From a checkpoint of a small transformer trained on Wikipedia.
Architecture: rotary positions, no biases in attention or MLP, tied embeddings.
MLP neurons of a small language model. Each row is named by its layer, matrix (gate and up: input weights; down: output weights) and neuron, and shows model dimensions 304-495. Each number is 500 + 40 x the weight over its row's rms, rounded and kept within 0 to 999. Numbers have three digits each. A neuron's up and down rows have the sign that makes its largest values positive.
Before each neuron's rows, "raises" lists the tokens whose logits its output raises most directly, leaving later layers aside.

raises: " several", " two", " six", " four", " many"
L9.gate823:504536539491474525534494574448488510545503561451556503480472510551495435546437443536454466574490512509486496478463499438466490460460487523417517560400475512467507453488547521470598542536523529514552515521452459485519506536429472529468503421491558563494519551497477500576528468488476434539482500474557506532495453510506492508514447449511572520518467514484471554454501503446538496556531492539459565527422475507458451518478586425469478548470532425479556494464590560512541515573515482490534526543551496455528507534475509533499457527455513512452542508455462511483468493493456524458
L9.up823:519484464460480491488486569481526486506509559438482481508445534564541471484506494507513580561479476449438554494489538463531560479522503508402502546484550482442514533542505445455402561494571585479516468484487480475470511468479457459485564496535563445457442506514541506570446527616535497489545430448533575513504475581460497453508507464536539503449519459538542541455554529523494477463451492441496485505491460506452516542461540529468533506556560515512526460498585476546537447474550480536508553521523425523505473489558546544513508504532494497524501498472530456520507538503534456540
L9.down823:477534559533512514435434413447554532522512585470554473465398443540480510455461498516475457566463493527425561532520473489481501503509513468476527480415490424502463483470477497488502503494480494553504496466524479510525486529505503522579513521512505533503486442512510523493524436483434539582498482570546508526480523552539491572532546523505555501526460495491541459551497502504571577423426479498505433466478434535405451507485499425488425505518560532447537523485512517556554541530534483522518490436507533478525487469481520449460492408485508500461520492495520503545496484515479589482

raises: " other", " Other", " another", " others", " the"
L11.gate863:494512492505494446470442549540541476460551460430474555504552453486522443559483573550520550438517493515489425472574470509582434508542489491488487507463487490485516483423437470531554509514536538563444486441437472467505456517462576524487535460546514578525517545439431552531450426470446473549486422489490535542539510490570491549533422463545507546489506454532516562543451477592474580566459450509520507565477461468515488462522525438423510497548455482469523531460582513464512545535457480539432518509476514577464561474451528565492522535435543450455496452600516489497487446478428460514
L11.up863:521507504523475446536512465538491480510536449467558475433543503538540487573525538553531494476412527449517506468495464480543479517493528489530441457445550533416513507465470495517491556463457491473531461456513455507509468555477518446520610457502453499572509539479493460503503455514503460525538461448448484454445452499562493525561467459555441515528495459548541576526416439482449497456492479422429511562482517467470501443499548515509552511458534486504531475448612407563464448540493499455499528497488500501580535525501526527549549537461512453478529374520516405483533496526488483535
L11.down863:572510411486519450493580574475521483585530523522504434515525495562489441529519467502493555426467520487450460586530498413567483471447506462513487450534474572561578418507471517462482518510566506400558465468456489579499483484460466499472478450496483467525531516459556566490477486523511543519535489515470478481532490525552421539520491438448444454490483497613463498532493477496495545432511552520483459481505533462506532463482502472554538495489531450525558530430540441483461489447531584503542418517537467524473480568552531557489517531571569511450477522490529488501499429419484507491

raises: " together", " their", " this", " his", " them"
L11.gate393:485505542454459549479547551559523402466452424598553509456501478507442532447499477548455554504437536520547442465518474501450468507503520525497433511495483518520474510518494538468426572451477496517495570492507567430557457561461466466492537491487491567449491491419590490397507534509496531494450454565522465425451521520537518495513494502467543483450482446530503582454551570532508501539541499485520472481534504501535436452491489528540448513507401540549471538511440444546472475466545519517540547506429521522461523468543518513467510438492448535550485530494430478468557481454505436431
L11.up393:442488519466541513500549515523446484558462462542499480440531486520501491485508533512560501503476493435527489460422484539547440504486483491567492509503492475517498451540476462504443558460459454511501554446537543416468403444519543525522457458445523502472481516485521568404497516390517543571551451459536437471537528466479401498487485427488512543491545492502474498489531544513497499537548456503539510529499478453494485439500483518489467544518557460489486566526513513557476460460525445475475456485463533524510552452402468511480461507497492503443519447526438522427461592452543512457
L11.down393:467507537496491524532527522501477525519501401572518516541472551526509524452548504578490478550447492479452475471479532492445424561526536506490482464514622486561537404537499473539443492484462494564432483525594511472460519465474416495502491428560524507514468512526511524509494525454472499503491483490521439521558546475507428485478497516518532453508463475548451516468526460481474522510495464539516499538433531491476566443532506531472479438462481487546476545455450536503487469467487472452449496514524534511560472570518512500438479553458584540522551469482462470468524477538495488425

raises: " were", " are", " have", " appear", " indicate"
L11.gate1208:439551494471511551468500506527498546451517475563487563515531399539539561484460559478501472512519454471475486467469479543546512483538497440545466564512502563512450497539519558513521560486571537447479489608400542564509546471530561515592487493429564518473572553483486509468476549482503497473506472474461518487508490469545481556575508433503494543543456486569511471516440602512549449533557528423494522449573488452530532456476445417480503444462516531467528487454512517600488561537503477572468425482557484485539538557509527519480528550473473497419518458525514550500511483498509456516
L11.up1208:476497490524489525415544449513506498481528471475480482477516501449453498485513534444539470477550460484477510483529475527437510556552509476556502471528478463482423484486488473516495506484505514489464490580511511471479493479517468535554434487458572496537526516536477530462496515509496470505500504490453463497548458442473456450525470411552529443464483521504553555553459511471506510581503544410503543499522478435533528501536471491493493504481506545547455466459518547387504520479502430531487468482479479490403503520547521466495500555517506433394528468560446532511515471504515489539
L11.down1208:517616513531472529491514536493521559536575542488534430514462483514551547469437580514519469427506500568423511443464576508485548506481509446455524510442484501489513496487492435513514428572568462495403484511507497473525508535576513561511500516566489530483567552540465419503433567568537520421463490471533496551525495479521518501563481424524555507464475506553502517492418416440511409483441473438577488518476511501558454447533495526541488537541494481499523414445453533450536560522465431473561516547483516499440492451522533517549522572435482548531496436523486503551545523485494500530

raises: "ated", "ation", "ating", "atory", "ators"
L9.gate642:531388488543451551539469510581566482495548429492529429467433548561473485492510530509532558487473527493495530594490462476486519517504478466549447556470490528495474499559542438450520459517526472403554606468556478533561544512479481489517513541538544491497528520494516476482503516462502488536516506486479532506465474487540468581489504469563457502511488549466505481520421499514539493438528467535471490566527508533514502507530517555521549545576521496447510554428471457494509484435441499505487449504451567535484415511485511496521437526490522480515482489519528539476449462493448524539
L9.up642:499462524469531612503456514493504458464511458505508521486494459547466470460469451420454505536479569484542464529557462494479495477389604467496470498561456532451419497435478507450480442491536505476495536518520478505533507527490561492538484556538524453508463537533547473481505489579478563482521487458441482453465461490533506496442503500476527535597499499491486485487521528557481584504469552528471504521490458466442479442456557530470536530516491566547481470393526496507501425517461495517489483553474514527511434431493507442473453491510517469469520484461480418455509535490439489546
L9.down642:477451489511492575501468512540483464508541570493464490597490512538432464489416477474512456475501526478538455526532523456515565486512507498403570512490573485477445522493456484483423486475526516543439528527634498547488499467485509502492480556485545456480538540540578416398549476479541570481561532473529540490537548466459445526456494483556503407510433505464464469517547596495481456509527476500492459520476419557472496516528469514475472480523475428525493497512502494434466475544486456567504569470426576611511450538558555525491496451550515558514507558579442459466530532453482525544

raises: " \"", " “", "We", " I", " You"
L9.gate2285:490494508491492506493461505491519509438468537517567496552446524492521485460450445462450557545489492441505532454475500490530502433576576522503459520525454466520503486451546468454491541534404568531422553481560520505557632483486545503464461525471464550455440511477580542530529544530555558462547489477548602513571439545527425453512485518475482490541488494493492583469490566480472459576470517410511463517471415508510512480544438494487464509421523480480516510472498509518438409503449429466444506408486467476565436499510521507480484428486444510482470526481503546518544532510537478399
L9.up2285:523517512520535476454535525455480524500554498523516467519523509482547527493453516475466495538460497567465535531482511582481486456591581462590462475461505522497499452498514448488484503508455527537440555416537532450494518439493538455435531468540529552436467499526510497538479474481504415470452478481552523494598460585532480447635512548492494474485515451452543480470484540507466453571578517477492463494562401488443588469547530498481485490453528454479479560482495562556455502487500510416417455417516480538510494503563504569515490448521485550465506556533505514518456553524487472467
L9.down2285:504520522508473524480479507463520478506538513462579519601507447501447505513486495516510502530470497488499505525505531539502527418573519441485457486479517402545528477524515513462474524463433575549511577495453513508515569466514506509409470502508509493454430523496507523521538563446540556507512510481520679541488516536529483535489503442502494498555487506502481531538539539523463480496482455432547509547472540478499514538563373464490489469433483533510538489486556528530484508531447519422467505468516540452500462495486477530483473476548496447448543476433471448392491522536540470470

raises: " and", " &", " or", "ey", "vo"
L11.gate1378:499450543548522488539540534486534515567524427549404525472550473478490545449530486462468491554484533424475435475460480508492486597517484501511499534438527508515570433537461430482544499434471537417537412546481490421482485456474507487450527531555507489405475456487481506510526461514453523501511440450486546496490494577525521582470527521491537463475501528499504531523559501492519488464489488558467495478513504532466485457437475518458461467415506502423569531538553501513547556431494509465524472437504477512449537556481458505485424488457497521458517522522542435508462441485536537476
L11.up1378:540480542537500563530510472466525492519479532508504505504487540444545527459474560510478471532483492479484512526491487462469551560548515492516516606480549459510495510532464481558494465516451514500489470545484489466518461498515601479501448494581476459554503518529438494549545462531512482517472456526445461407564524567482556484511516475543476530494578393466442517541543537535491475475550522448480529561490512609526454433484529570489436415433499498558560526497533485539474505505476457479490486486534532530502533562492444489538509498591477558500526546480560511560465496469568472436
L11.down1378:496534456444468501515548487470532520489553546574441467468479519441552467587558500519456512501426459510460494483413503505545428536551478467535502475514551512540496580485482511466526506508488502428521509484491483468491450451537493515469602496533511498450530404498462458450463532535495496492523472553445565478568397443442485555486459496452497506568481509505484530609516521569496444473537498537451438518471507592493467476526566445508433413534451507550512534603540485543572485469484483520486480453557511523423502524560487527519442495480499452448521530544491560558508403524532503490

raises: " these", " all", " its", " their", " this"
L9.gate1314:509437493442461576454504511493435463482512493562421562518462550431515527501498505548498521510489467453625483499527518484489478501465493514498553380531494474550498473438469478543480585466481500481472488507502524427518476594454510533544488558557510451508526376531543471420520509479523557464550538551496457493515500488482475522499566495532582521520584495438486495531449557417423483462510529512425482460502489518512470481540544483522509510530521530586487543499504440444444493476541461575470473485516524476546470454523508477448497508576442431495471460517529512456485517524400485444
L9.up1314:596499541516514524473515470521480559512553520555518560506490590512513534472487491528522503513469498521544484514453453506501530509521425499584498500499527453597412516438514531423477466510491501467519486509536558497470535523579469560557493517520542528483488532560485545503543483532531539554530577499486467522539475505533510488470525489434496489501509565503589463548488421517477508475485550552440511521476448432504485473383482483530476492453522507453516525415455472486401520552494501535461447537568534526510579539516525526502507538522466464496566566496542494501467447578461535523
L9.down1314:466428547455564526539470511484539448482507577575428530558444521492471502456530557540437544517460445538521489520403538560448490489514524506562501491443473483506475458505504527484490509478462482471533497533534498538487484580483448477500490467507459492477460495567480533484582482553503479414584553393541511525429446479486514492474454449554464486531459548562560426508504474510532469525509488524490499533493451476418507488507518450481473507489539542523493621454455465480518501557510476513517501490531480476499523446457552527524496408479540475502476504490467537520469495574443522493

raises: " being", " becoming", " serving", " holding", " falling"
L9.gate623:455508446438448504525504538506438524504491518511491560524478490382489486418538479547453474468556486481546502503457462465540505489461490532481377507481474525484558513456605484522457487482500570481515496468525482369532522525404544565506529442541423501548485498568543526517434557503478547509544524470483505540468468455507523501511493514523526507512511562426502579532441539500529539440511460452507476406512556497452466526399497502501430558490484551462487516526447503525575407488418468516492486507471431452485554484566503500508483467481531526555493492474585451471455484502449516485
L9.up623:451455394522530507492404563482441580468551514531503523501530547488502559492416476609537488484507521463542484458429457440492429561533501537532460504491530516540510491440513517540523557503511535516536479566512457533597530505436528549469532502463525433512462476497455520570493558519498464503533570546442496521466436480506490516502502594511510610471492482398506575468524566489480494505592487502512501450485481519518523514519500450543507436485456494488492487525542488468535422460518498467468515529513479549461523519551551481511491367438509513562442521520572511476498513524531459418
L9.down623:491423524511487444509545520535474549529460484521494444480537507519500495542448502540466473499552456498598489592545546470474523512585497557448464489500528487520489414487461498490500462485496516506509563496435510487567504506517438479477548514416479470479544522467441518575502573530388472485555535541541525467511496529475530486475493569519564531468526517468563467451506493467446572506488468576569464483526564544401553504547486452522480534481501537485461581521478480448537465458473549493478559531514473505508528532446547453492457435488490525492467416526492445513467550494460515459

raises: "ate", "ates", "ated", "ating", "cent"
L11.gate723:483502498520533539515513533506404537515449490497490482544428511494470483529485449510488439524530485514519475567524444462485488442447457489519521492470511497531444530443375496532443449520537478426454546500511491495464480501509529497447535450565422511508470520482516526559472589485506462538485572430465519532475490476501494431509514468508438476535523497529541438442529466541518566493536470505458463500516502507513510501497521452529452465518516517542391510521512476449575527514533497492527577429548478501527422478498550516412529524476532482501502406467491487491508509493512529468
L11.up723:536523548495527528579485513513536505457526535447433487473478495499510588451527522474511526531489461463565474461511489487500481508461511520533550481470475521401505463459528551483481560490517492459517496447553519453493445436420505449455570444485491485479455574533440424435474533478491438493564505485564505424511459556546490582483472516463522538493470493536524516546374466476530463466432480429481505458529575520482472496506516448544475439574445492481438404519476477419523448476476477510481521504496515457496536631439566510489463529526512507475513491482491476479556501494439470523
L11.down723:505445465520517510533492498473462496492482505521440542570538531497467498516480456416548489484567502463493495473548445471569505537492530460542454478466580499534565477537513478509451508536515467547501440506598483476445521489590571531513512572555481446453526461487486489479520443448512536506540472494402477428502486438488469491526535396531464448531530495516506457564502542518443519502530450567440472436481477439470527491517530485480524383474511501543476523445565492446466481567502441486529506516511549570493441545478542571498438488457436500549453479441524416469446422521578573487

raises: "'", " itself", " again", " herself", "′"
L11.gate1450:414507495497510431513522540541478452503504482577514459562449563530504466527481410463491546497550462496475501453470524553490461504568534503427490467541456408503522506503509510471537467463450496425511445540587523460453493551464494503528442453534524462620540410542583488525611549499526450512484493508429457496559538551545529514486507558462453562559463528375487517469486574512481503521470480436517450523502578408474478565510439524508484553548464531443485511495491458484485509495484547428418498552482508459499508476532488495532422506558512509476449504552511476505522537548491473389
L11.up1450:501444481537466474510550520469565523473482476612565515520492581537489513545468507495546499532582485547560528521502441530474463620527557532502499495515520463570502517479555469513507492489432523503503535462484467484510552542476483538519532566559563523459543436570484448529558475517553458517409523609495489470534532587481485562458595492507463558526477531470492539533456441478530497465445526471448481527491540509547535556473470469539511527521536589534525479470519455558511460486586479442452462512486494520511544480470459528506514571508480466441501471600507487552528522517505478489
L11.down1450:554498532457490554478470463455493530497515540494494506460545403424514508459538527524505454480425565471444502538558479484506555444444424482497493460449514603490486560539491497468489534501552497501481493484404503486499460457516480525477473511452466471491459532476500560455445494517446518442587541443534512538451462440485527471503434497588584454479561479569520499512524476558465556521558497564542512502505462528498469443474550553474496433455494425475526443528484529460459480470439502613568499496488504453516481553524501498466519432475505556518534546405452501500448505491517503557

raises: " wife", " Frances", " girl", " Maria", " Mary"
L9.gate530:523504493590523453478496459506528471507500473476516484434494483429470552453513522448491483487472436490472464500455489435560426491596468536494505477498521401459532471526555570529542531524556454476478537504483554497431532428526465520524527505444524517460523462514480526483473490533474488432466504488425532528495459446551480540512479502490445506484467489510520575504512494503493450596549493535452457500494466519466563503555517542541467444532495497498482439561496517528441466498438553500470480545463561489553564538458535509450509566480546453460523528500457476506509461509525477480
L9.up530:378489511490536510486480509461517550523531518537510491480455475445499575450492474476484510543433413504489482513475531449574485542535402449511514440460444547474488433505520467556585530493496448508491519528505617530552530485535494581582481534461497510496437533551541562533536414520497467426506443564514536520493458491550475540478484483523463506501513455462495502428519473522505579504516467561407526520475507518486508513508528543516535506570433504545479479512464486579444581566502538464445500483457555467486534613448544504480524523549486459371455523555404447455531487506503429526
L9.down530:466480462518507510479515518584446541553539458458572495528506474479527478504508486506482574526487515500440470461485569507440452544455527514460502469481476481532564489429479522446498502492533484495512467523382513471390569478525570468485446504399561418534466472533582521450580549481490476450514556518479552465434454570533492556579517467457507438505510485503562476513528522501548469489473501554482532437481434502493468462539483492495492525530527487551475420496391449514498590493515478478480534485525550432480527512483493486489526483542540488499496564486509524500479557531463459512

raises: "vel", " van", "ger", "ple", "gers"
L11.gate1388:579423479535463533496614523484476563459502468553474525472441474481468509481529432473475470535486540491566545455581442549464439526504489452510455495497483522485533543521433495474467459480470508517478478481575490543454482516441482552480518515532492485568489571456491512513468499465509474531467490479520478449504428511501530542499484519494459547457465510512466462493527455469475482485524485549545554509544521421471471528555489472506466521471486461512478489527485443487566508490498528475452508442472507519500503468547431496508531477489520444401481544503486530495538512388502453546
L11.up1388:521432471510472514532561441498430591518478495571490461511513493493513548497531467502519490533532447548515497444515452575580500498561509450480448489502523509479459528528483506499518458461533492440504456455621480563504470395511519520522459532487429486544406558431573436483449475446540465543445454440549466496480464492453539489431461475566461463493471481491518489459477483483523481465496487553571471490504511460434504538448522474488421521495476437472377515503502506493513438503570470519469552414454580509446491491472470504541426426546498573471472557539521472510540509512497490547
L11.down1388:510526533491442498516537547529447555398483491541466462479537512450446557486555486505476427551487502501519504473530476536518472489526536466549467465481500494517525568527506515487457509481510513443552485497472426489499514522425497542524516514475534553578468569439536507484495497575619529535538518464525468497535415551432529512501472536559491524508474496493434499412441508553524409499548485534524521576528472478465492507559565519529491529504415465518463548422490399468484473391505515496484536494518590407478481573530488516552465427574581499493479530510536494498526537473482455516

raises: " \"", " ", " Real", " —", " “"
L11.gate875:508493429432505509439484452494519472438500447512551444583509513543489482481521566432514568472556471480502496507480472551463485534454520503505506526437508438559518466459535460512428466462490491471489437487413520518464509486485473468551495482520444517498554374488563552532438546502430458505406515560442518490488496496447513546482450523500487505470496472547432442510531477479431509493528497503474514548478438440503450584527383515419530440478510428477519522450459452517536469489573495490549469519434468430499576535443515471531475503453459458489463532463468476478511473527552511484
L11.up875:462517535449557503499509448517512507438499456514534427525509543501467475484503527414548526512463429488460561439489598491496517512462469560466497471448548515479451555461509545491528481484579484501500437513518535480510509439503482491486478522485518456560448464518502462523494571490470448479453455550509492479459437516396522494527495501486503492504469492572539486472482469485521509492471533560430504508566432539502527556474443527488500514599546486417476512478483463549550495456476477461560453496402503485547443579510492487597406503470483533519550540442438553503451517453520514425
L11.down875:453497501497506451469565558472507489430476511888526479565488510523494479503480565423490473496472486485495507492518528518520521543519506438534535550452446442447482512485477472552488434523514510535469460545487530481457521459480546484456528532588487489545481485455429440491501560499440494492461472521530539463503448478508534473507400493503539474483555549501479477513476498508473489469513470448456549507486496515513497526527457463539502534562592438435488420484440484530529445454502478490497520503483490471505469495471497566505520493548448465518481571427472494458490475481568527401

raises: "ating", "el", "ated", "ates", "ator"
L9.gate1591:538495454512482537534439529498529499517489543534495506590519537527505568478460520547490519518555511466532463430498448453427507439467511421436469472563511467512489502440533497545504488464580531528537517549443571522503557512510475518504483580430469488523508518475521517460507491388572543547510575480495565489423549454488470550467518480460531516517526534503479536473528529464531558497450494486481596569545564497553484484516410521519520496504468510491512559463475507510495469507546474541495604490570495572528534484546536491453406476479576448507498516494474455435525497446472525472
L9.up1591:440567477495549538565525443512457554511524491430442522498430497502559592440454589453484483519534475462504524503498567471504537466489511494517479455498518498540518540483522503484374465482491471498489541543513533539510478586492438484506467445482487582484513517532590485488565550455491524544515450542522504502397422446490512441469542527472491482490469445434483513549519493474406520491534512482551514536488556421556469459602522504534525498566486480485508495498499460521468522543547495563481476512526516544471499582439471444470497521447489549516486507508504465448508533452518483463
L9.down1591:420513535561460548552532603516488503508486536563514513572497460492501471591579520450523425453494514515521485546566529492505497521529518411474500500512567617488507515556526492476433530498491599527488475567555527547486526477534495438554475525474460574513546465471484552560461450496554523534508478521501557531443447556529452503509544470526483488413497524394451505508516492490517467417520478582514518528501531517492476577431482542432470488524563530421521535473549470509457525528539458545458507510463547562521522470510514520557555465391515517532452525587493477460533542496535501443

raises: " I", "I", " why", " You", " my"
L11.gate1754:459428528500519518455537430469524496375512468557499483486547499455479514479451617476482563544513515506572513452471489530489487485540544545489517463426520505541452441486596503525480534437445481439431486492475488489494577466534477504473459493543465513484484459553465449526497531495546412524537460424526574558592512485523467459521438487509529469547533479536483523476559486454442465521477484535496528552532551490493489481482454515514435478555495520488502499401498541490423498492490460479472510524499544474583508555457528556512510548510453571496438556459583514498502493515444516502
L11.up1754:465446431520523557447470434495482462502577492486541573464448511513482497474453450465565481493440463536479459464503484458460554569553553489439545501441520515403517419499528553430480492449450503509463437502513525528489550477470517498503522510554446496501531468405526508512549482500559487498517502534513545507542497489560488466528490536476509509500504521496524526533505511549399468552388512504477560507430458527512546511486410508508418502468513484557497476399459589527558515529458431456521539458464455516575533538481461473530490494470551499425500525513533522463491445454454483489
L11.down1754:453458501547470495448517480496494515487474510599531528520452556477487446469475508563578534487430454493491494492472530519481501507533442510512520486447485462483389416450531523465452494539508478502526469478591557477445589532548533452486457476488508521519502469509481504489515524505487475496600466501505556525623454493478529528549414483416560565615536564519554545509550500582410486515510514502498441517536512505488541475496476528523471470413490407469565486474513486534562497503500545435566486499522546535459468514514494504526422484502458485503446532464448535489486431486523530518

raises: "able", "ating", "ability", "at", "ated"
L11.gate1089:518479504524546536552511452478490501491473587515459450547510446507508522479460459481485470514519482502511535519522553433561540484502475526560502520555516436566489521562468417493484455512506486469492486475557490571508454467485461465549512493445555502570565451522516480548428510479344518483500537488490542464540418546436468508482488503520478562547455460512479498493422451465460524444548516512478558518536456453479529540565507484555467508485443517519527589560497435490441461508499445527524455508504485479479459590440515472493509504491528508494474438514455410400499514483501572594
L11.up1089:469485480599451477466480497567481543506453550471405526460456464539521493476494521457568544570490555473514510478545498431488404533433528529490551524457516535479545534454456430529563476514533489485508413497479471516483537493468529517463448537534518509537551495472539469513481530502401487453511482513540504461472447421509451486474524425490471498487561565567493493532520458488464439502529393529475548468482523480487500554606594503498505545538487531495545502533512415437480471548574535497516443502509516474508489469524437528475521515445519599584529477471498495435484537516566508557
L11.down1089:512446476526513511455512536524497587506521500659447518575499485455555477491458468540574557471451485462500519467507514433561451504524549523467521511451521495479438468512528475495519513473569520501518410503633460525533537516522498536523526513570450509460520446510510428489454455500451514536537514491547519498493425559483465505542420499572558504514484508476456465599445574409475466485534474576536480531471530469479485480586487484558519536481386515494511467532555442486505536436560465554556493474525431506497454510515479472504569559423519559493512517404461518442521467517535487589

raises: "'", "’", "',", "ism", "′"
L11.gate1046:531540447437461493467505592483522509532515472498510428493534529558489479441557495499551443399535492511528448465499510561498492456516526515560475456478503411480423516537559521477540522478526543454551501379472481490496451505484519536533444554551512489490541472538505506465531523487519521479519522457528499466511489498502573515456492519477504593597533485526501522456486534512412571443467509527509467463535470475523454465404500538492522488521492536468523422464528461568517524511469471469441516487502487554532526479506540462500523523460509514465492467515462528543441437503477474561
L11.up1046:489511504438488472506520526513508508509442557458589427488442545576548528474524495474452527512411542547522555527498492568486491570462482490560452442429492464453492499443488423503485534506594539517408475537612537485453500446544483501488550513508453523503505515515537450477497472427535500503419495476468518548499545588487522448504474493486427511501531572511505508514560477471452524455454553493566456479595489476462485537443494487525502521522470503482587471524440436595661490494522498495489542525548522654572612432436515510548481450504603559475537526413466562486466542507533461475
L11.down1046:480479488452492522538527523510481378511457451508542598443562476442478490348441509589407474458473483571534463426476509411512458439470470479535546457551525511560453484463551535432541583441479537519528495482516504487453554530504528482434474459465412426441529430491458493484506491537550544463474351454485579483457527465474490457518516500512486446513481500489526475505489522522546595605453560441586527517561492503491536488518507552513521430492462492537478520467520517537560483476488510515449520471518509490505513577480493471568575458472514559517492527521494500450456497521515456508

raises: " establish", " give", " create", " continue", " build"
L9.gate215:580555498492478496473520503499483494478515487530584526503507523527414496530535504541517491463549445513551451503473510473426458545508482451479542480572584474524443502438471443533465459553533564453553480555463505495541540483545438533522549570465456463532432541537494430446511417520530486492512534493514497461526523505515476495391551455492538414549559393546524544495486462481493485534504498511571465533545438518498470518549476463441479467429545523541516481512521491541479514527499550508482452458435497481509410515454521462496486448474404570497471542421510492531464464511542364485
L9.up215:500544486578481512464484511541468490489554502453554537497549538502422576502519498474561533527544431524533427487484492481432525562503510542558549509513548530535443529481484470521465438525485559433553461486523513497541504473509514477478511554467495488478473519478486417452488490562532480542542503488493507439513476551505470448468507514552505446537542454537506542513411552524453478477494511512519480553555449544508469539516498482467498452505525484513487518552515503588453513548510519475512488484466518513489465469481577442440454503451433567492435561449494548555469478481533411449
L9.down215:612452502534536472539510482487542512550457494615505471462554510486484606582524488480540502469533529549498524534486453503523503463497476474478513581482542465498451590492427450537521532520509476473515538484484521546521557542511419497522514505462473463543424534550536477514489527520510559400495521475526539476507533503459523511458516493458538482539561507532449515503488486501390488506465542513489495494542495475526475472532483479456417507521517492538538483506541475418489467461446545558458527484510564531472450522478502525546456535534463547502481460470510506564504490511520501481

raises: " were", " are", " arrive", " have", " include"
L11.gate826:481497531517520523469485468487443502540520443509499450562498445499519481437500587518522502443518523506530437478457507469460522544538533508561471513550505393476514446486506543459495510529527480514498466587497447588508499528562504566543471517519470513553540589541468537522445498557520496546520508461454531504425480463436464482512479430618540531528503541586549491484496511418488477481525553404556581436556476516533470487559490471526489606541526530414535488449498566432501511497499423535474471443537437448414528507501499467497575559460510533447486469568438511460493508521510471549
L11.up826:531536509490474465443470440550443497488508459504470545536497533541513516521499514502427482482466453454454509482485463532584516489427490477532484448528495513573469500500532528531505539488529507532488535469446487565486600506558521510511495497489536493465471480455510575451501509434527481492572448504542498456511472498505506530487564481518458552535469413533538502509498528578524497527432556491480583471506498432489542507431476468475470501447457607518488588536543519515510521562478559593529462578493509530493555528488470472460546545549458507462484496499517495451533443525501468530
L11.down826:461527467536457504518470507538513548470498479426536501508519505497483532465470506470452504503558502501485497481408586515477555571478478414575496530507464555463524548568533458549498487509522477525424521476415483499517553549498573566522488516493537502502477470617498440479455468568529514479491492499487532454495458480441462463517476458496505542450425468481537569516462424492492481535449532513497476493421391451509542505535490568525513423565515502498469452443505466497588510451555466528531518511479478483495497487602541454531556524495480542468483416559541494472487486530521457534

raises: "6", "8", "7", "5", "4"
L11.gate1484:559486533467487489552514524433510471499404398555514473444549490460482523490503489441594505455488480437465538526541464469494460502439511537470511557442477486429581489526494533463411446537424625512587493565497512446562438525518517530555463497465499432496564466560506507488554449501465539527529542531482428527523481468461538535439469479518490510464403431506509531497577488507466452461510554520451529414518445459486453492531514458518495516524518462552523505503453516547496532468497476432450487533436465511481411546482511475433442491451505545464452527478514551532505473470466526467
L11.up1484:480524398482383475509504489463547495516420509432467504470514494455431499442509487529628498449524446499510516530441439462496445514463459533521450471495524517512475465560531505537491540526494533577561491532580459481526451479489491545509517583483523526529549474471453435520519506503438557522533560553485520509569479478465535530462527458534458463503481470547480511506552563442500443446451544570499499461523481535494521446499494564450467504495490507565549533492475548517486459458481502481393505481446533514510495544488526468515484440526507538487431482441462530527530504492537481496
L11.down1484:452435521480557518513476560498542510481479509470449431520476435519559484483495474469472455532481510517526473450524479470537485530507449523524535545557633442487449466461473478452526439449460435502469554477688453538456566474499504547504521493525477512496494504461552548494499561497507465588483450466533536455521443539482485526529510427563531508530489416521497557458500453510445482596478540483497484511563539512497554487481476464496479562482533538568435491519498462434487534575531546489542441520578508462506489436451532533557505520455478524478551495513489548547428519532464483560

raises: " and", " or", " possible", " overseas", " material"
L11.gate1395:562477535537541447498516496503495479537504528481506501451522448439507513505576433535517473543510472432477499562511510450458510532509485498494502530523494455492440520495516493558491495511531487536512487490487411528488493441488496494473498508475501470529513562530461604546490516413527462470451462544452504503533527487504578512475520495433517484466508520592542588480500484510511496540506483510534543453511527447543467511411493521511419565454473492529549471549456476529598500586510516537471490545558481623490521582534482540513513508551512503430444485455529518447509439478483559526
L11.up1395:563494550456469510487516477447525562556503567434482464542524438444498489426530475404510461513449523506441517515576507537492525533514491491476441514470493484519480570567510532550478501529539470461524492520476460453438508520539494561447451466555534529452480500472491524593508534484515443455574488447540510494495566538492493528501515561445514504457560502528465522441500513506601527547498487540582498463519512493494493500502528502525461537490486544455531496561489488449512567469497561567497453489481411538546489477452475430411452490499446511510504516516518551533470555476479562453
L11.down1395:520442485441536493483473499518537480481503505405498506468477510477547502498432562474539540524422493491488422536463583452523502561501542562474423500501568568479495465499509454529529439508550473504474480519416535450486514521522524541526487533490472477501566477521511522477507567462479540634501525502440463479574475538469558514536407535464427492465545545518493523495563517489476442483469500471476454457506529472454499502435512502472512444468476521508460532482513622512533443478492490476448495507480565523516514518525536502493478426487532494513525512461552456518474445522524467492